config = dict(
    n_layer=10,
    activation='gelu',
    qk_norm=False,
    attn_scale=0.177,
    optimizer='muon_variant',
    lr_mult_o=3.0,
    grad_clip=0.5,
    doc_mask=False,
)
MLP neurons of a small language model. Each row is named by its layer, matrix (up: input weights) and neuron, and shows model dimensions 16-111. Each number is 128 + 24 x the weight over its row's rms, rounded and kept within 0 to 255. Numbers have three digits each.
A block is one neuron, or neurons of one layer that tend to fire together. After each block is what it responds to, as a language model described it from the Wikipedia text at the highest values.

L4.up300:119110137074102100097116115145137165128138129102121099154148108117136137138135097184118179107142173107115148130115156135112128107109144108096106161125148124106156103107132133118151116105129114120081112143164114135120114117116131104149113104125117137177140151094112155201126188152131099148
Description: Standalone capital "T" beginning a word, strongest for "Time zone" in place infoboxes; also Texas, Transit, Timbers, Turnout.

L7.up30:133133116129126115110133126141139146124147128078131110144139127146139071135142087199179116085149150144126092134130165108151143140152116143085161129123117114158171109149128117113163158103154096131143130129129146112108143170117134112186161148138024119130083111124136131133136191113073133137
L7.up86:145111120146124115123159118106112160160109071115131119148172115155116081139119136159124110115129105116107133099138070111125139121103100161122148171093133101139155151177129115110067121111141126090123142109167112101129132138123134130137132080139154145142104125139111117117095114093114145155
L7.up154:154136109119111114100173112144132150151105150120125175116120077120118130124128097181174156120142113121127126149120120153068132144123139154156115178123132100167159124171116121092124137141113144104135133145112108134110152125106137101135083146111102173106123129138177152145141133116095126117
L7.up215:133144122107097154089167157111138176130086094114181141124180138095151084157142117173120165154116118122165154123127137123109099108136116111123128123096167154134114133106123102125117121153118143134086129128100099137111144115115113100118155166165142142098127101133146113124123123142165111150
L7.up413:115094129106115118137151121098161159094117111133130096160103120123110122151123107109114172164110110138117152139143104117123163138149136149106124123161116158130123140152120088120115149105124127092115138124144101145101146127106132114095154139135138129145130164087107108109124088144124145139
L7.up808:136160116113080093143132115162167083124103138166135129124123115085119118140112128126150092111119093101109111114114096139136117145114129116097151140105144121101106151107158183148145125150107140112078154136109158111114169108102152075117164147189141143170104129124165108155111099137177121147
L7.up816:130130169098078135143116171112111127104119117082158102130123132165169158098136105138123139123154121137134141084141088135111087136145126154112128146111139097150171099103116113150141140116136089108127133135122172140104152150104160118158117137118176142102118141135086161142126113129100112085
L7.up958:157114142160141118102120141094089149109094133111133095159131093139178155148164099158127103159100115096118102136180127151128144115123180074156114107108117125099135086132109123087094128155104097143163071167114132127166149088111173122107132112094164141127142139162148103111106147160119121131
Description: Short word-piece continuations inside predictable words or abbreviations, strongest on the C of UTC in infobox time zones, also f-em-ale, mov-em-ent, N-A-TO.

L6.up212:139114128133102184150155153152136108112147100148127141129113163106115108149103111118107125145106121139154134157195134114142116117158113131151143124132102166128105098118208112104107127126170147112129129111119101142140090125136142088133134116183108132095136139077129130104143133092131127151
L6.up273:143155146124112106122124177160162129125109172102108136174128193129112139107098146130110112123128171119187130128170173120118122139133126131124128158131129144103139091114117133105131113123181137153138111144133085105135122154137150121122160117128133161118131102139119110141123174112142126119
L6.up295:129123075106136137148165141096142118126094150156084135165111149136142110124177100140111097127111136159127085111119142119129129147136147123169150159123096164119130122172106107094120121083136129090100117128129104163154138133135142127157094114139126111125110125117120116180120126169151114096
L6.up443:074126124092128121109157119087113098118164137091123129143117102114164141154167089105175109177129130086152149098137118104115168121120111090125158109090109114092165091134109128157136152167120125136085123105098099129145124124127153139121117164160130163153141162095148105136135146113108180106
L6.up564:128154157119137125124097125114119108112156146105114145131103124135155118120108112087099113134151162119154148139175122128155129076110108162149138149136133113120143125140134087120152150110183157129108120096138180129096126137150164100089133127131148127147138133138122096145128131109133110154
L6.up795:132138121075172141162117157126161172137147092147161164152084135106135132145104159100136142095128154151120117097104152098145099147119084112156113132154152158104101125105136118148149105101144122123138131119139088106161114139123164175102117164166164102082135093172177126137125133124148097109
L6.up907:087163108108169094101159109115164106137128125078136107167140142131137126130122125088104107150141123191143127126105174124105127144172122131150097135128134130112174086153142124113135104105149174106104152122154142118093121137119110119161127115099118154078111175092132098131131153139164114164
L6.up954:114102139152136109120097132123106155119104106128102125103058161157152110120129132111126118129138145096148116095126113130133146120126129126117066098120155119116152134131131135127128156078149113137088088118154189136151150096154135093164137153169102143123193129129152128146172105089166124133
Description: The pronoun I opening quoted first-person speech or song titles ("I respect you", "Who I Am"); also word-initial s pieces (son, some, since) and "to".

L7.up359:104111121103115114158127144157118122122130174136102144118113172106151142139132140128157088132139141116153110092154148146131127191128132135140102118148087158128162149121143109145116122118105143113099169120113139089169152172117117114127129119095150115152159090121136139162153136086144115107
L7.up428:150132172176125150096060163175133162094098113159110125123121158115172116114110100107126128120103164127108086083134126172118146136131112107138142094125110126083135125137133124121099142143134159135128151098109133126115122097117155117161150162155094115106132129143077096125159171176127111165
L7.up619:122114129182136154129134147135110129128105102088127137165116186117152129122119146133123142130126192160136115149163103140126145113131137123141129130103102078132117112081095173089115151157124131094154164151106126133161145129147062132140143150191098134149102138113163162117110176169103120130
L7.up645:130147117088127113136108126126162148134183115113161098111118169143135127138134112108077095115124151132169127150161142108148103113144117104145095147125124113111153101119108077112091137079171186123103119073114152101136097148134124110086155142136157160134122143076154126158111211120125101153
L7.up646:103165129120123122157113164098123121105161104105145123133106158121120139046130129134152167176114112161095100114111142138128151171143167158148134157089101145139142099142155153129129116105124095102113156109106134106121127119138104096109141120133124154163110080126115138127200154108108129109
L7.up713:151148129066097144123120109135152154103100135131160152139109123120123145133096113171141157127097154080116118137121096131117153084147147157172123158138112123153135125106161102075161118101143115105089081159130103142172100128125142120183131098106122126156115125100156143196108152124120110156
L7.up723:115160121139146100137137132122156127112123141136104184088128156182108090143145128159097102082136121143113118112151156101138165125118110131122115119143168192093167118143120137125113151134142136111090142115134097102098145155103128107118087126134141115119134120095133109132133166133107117122
L7.up803:095144112153122134118143156186142130119101090124138136105141115143120084134127139160109149150098104122134090103145121108107100146159113130143070140141107124133153130086168087134111142111118119110121122094084116138091102151108129135150168122150077141179117131136112141116136171120129114138
Description: Second-word tokens inside quoted song, film or book titles and personal names, especially contraction endings (I'm, Don't, Why'd) and capital initials (Tread, Sampson).

L4.up723:135094122152146171135120112118137140115147104124151080138143099119078141121110114115106139108186160131123134123131118168120098112129163130148118143169155115164143136146156084110115104132134118080093084157058123112131109128124115102154129154141132116143121169123168120136179127135136186136
Description: Later capital letters inside all-caps acronyms and abbreviations, often in parentheses after a spelled-out name, e.g. AAC(C), ALC(S), NYP(D).

L6.up242:110165126118137097147108158141163149129128135170119133120151138127124117136109073148147111097151165131112126140098086099125107161083134092117135156103145112153119111133108123160107110139112094112134125118143115130170153121101158137137142142137119098138105148139105119161112099126165122105
L6.up324:160126126094153108134118123157124147120135108115145169108176112134091149103099175112162136123134127100144134116129139106108132185120100114113112130135141150167148104123131097128136094132105114124129112111122152106158198126092128147114126139159118119150143159134085178155105172141148135113
L6.up431:131120113155127167109136136109117116099149113110144130124131155088125124097084114129144127165132154063110155114110107154132089088139151130089143125127153153180117128139128117136131078130109143114157153144093147134140170115120122113065120178141106113092126149113123156089151140124165150139
L6.up559:114100097148100116145142150074122136136090131141131107113104126132132141095146124135137197132153115116110122114155135137139109115138145114174121143122126153095122148169156105144109145165107150125118112134123118093151149152135134100128127150173134130092170099119177115164175139153136143108
L6.up724:147133147105129149151129110102129126131120112134133111110160169136113158114078100161110099095135117125076147114144160151126103154110109124124148141119101176161091142143129126137100115159136158099130167078128078088118133164121087139133127141137138117131131151095124123138113089127125099132
L6.up749:095137114107107090112115158133150181139135146123082108165155125150144101143103083154140101195180162143079143115125141165126108106120101138126131134101132137122139118162130127127112072112116135113129125174112165102127146129107155128102105148143177088113131105094138118109115106157169097137
L6.up775:141112122094151138116133125098135098089113161147134105110151086110119144123168132131114141142155147130137147137099123137104116075137155111145109156184153160153157128095163143116122103143121090104135166118102128106137104129136145133173108163141113091126127167147111131144168089106137122111
L6.up867:122165112142131171102148103104126118171127126085108133151137152145118089128075173146104125144078127130065156167141137155129087103166104107094137122105114105154145132147127134088108149179114097121158110139136182140164159108111180132092116099106099111143126141130124125139125142193163117123
Description: The first letter or early piece of a word split into pieces, mostly infobox field names after "- " (Postal, ZIP, Elevation, NRHP), also names after "An" (Andrea, Angel).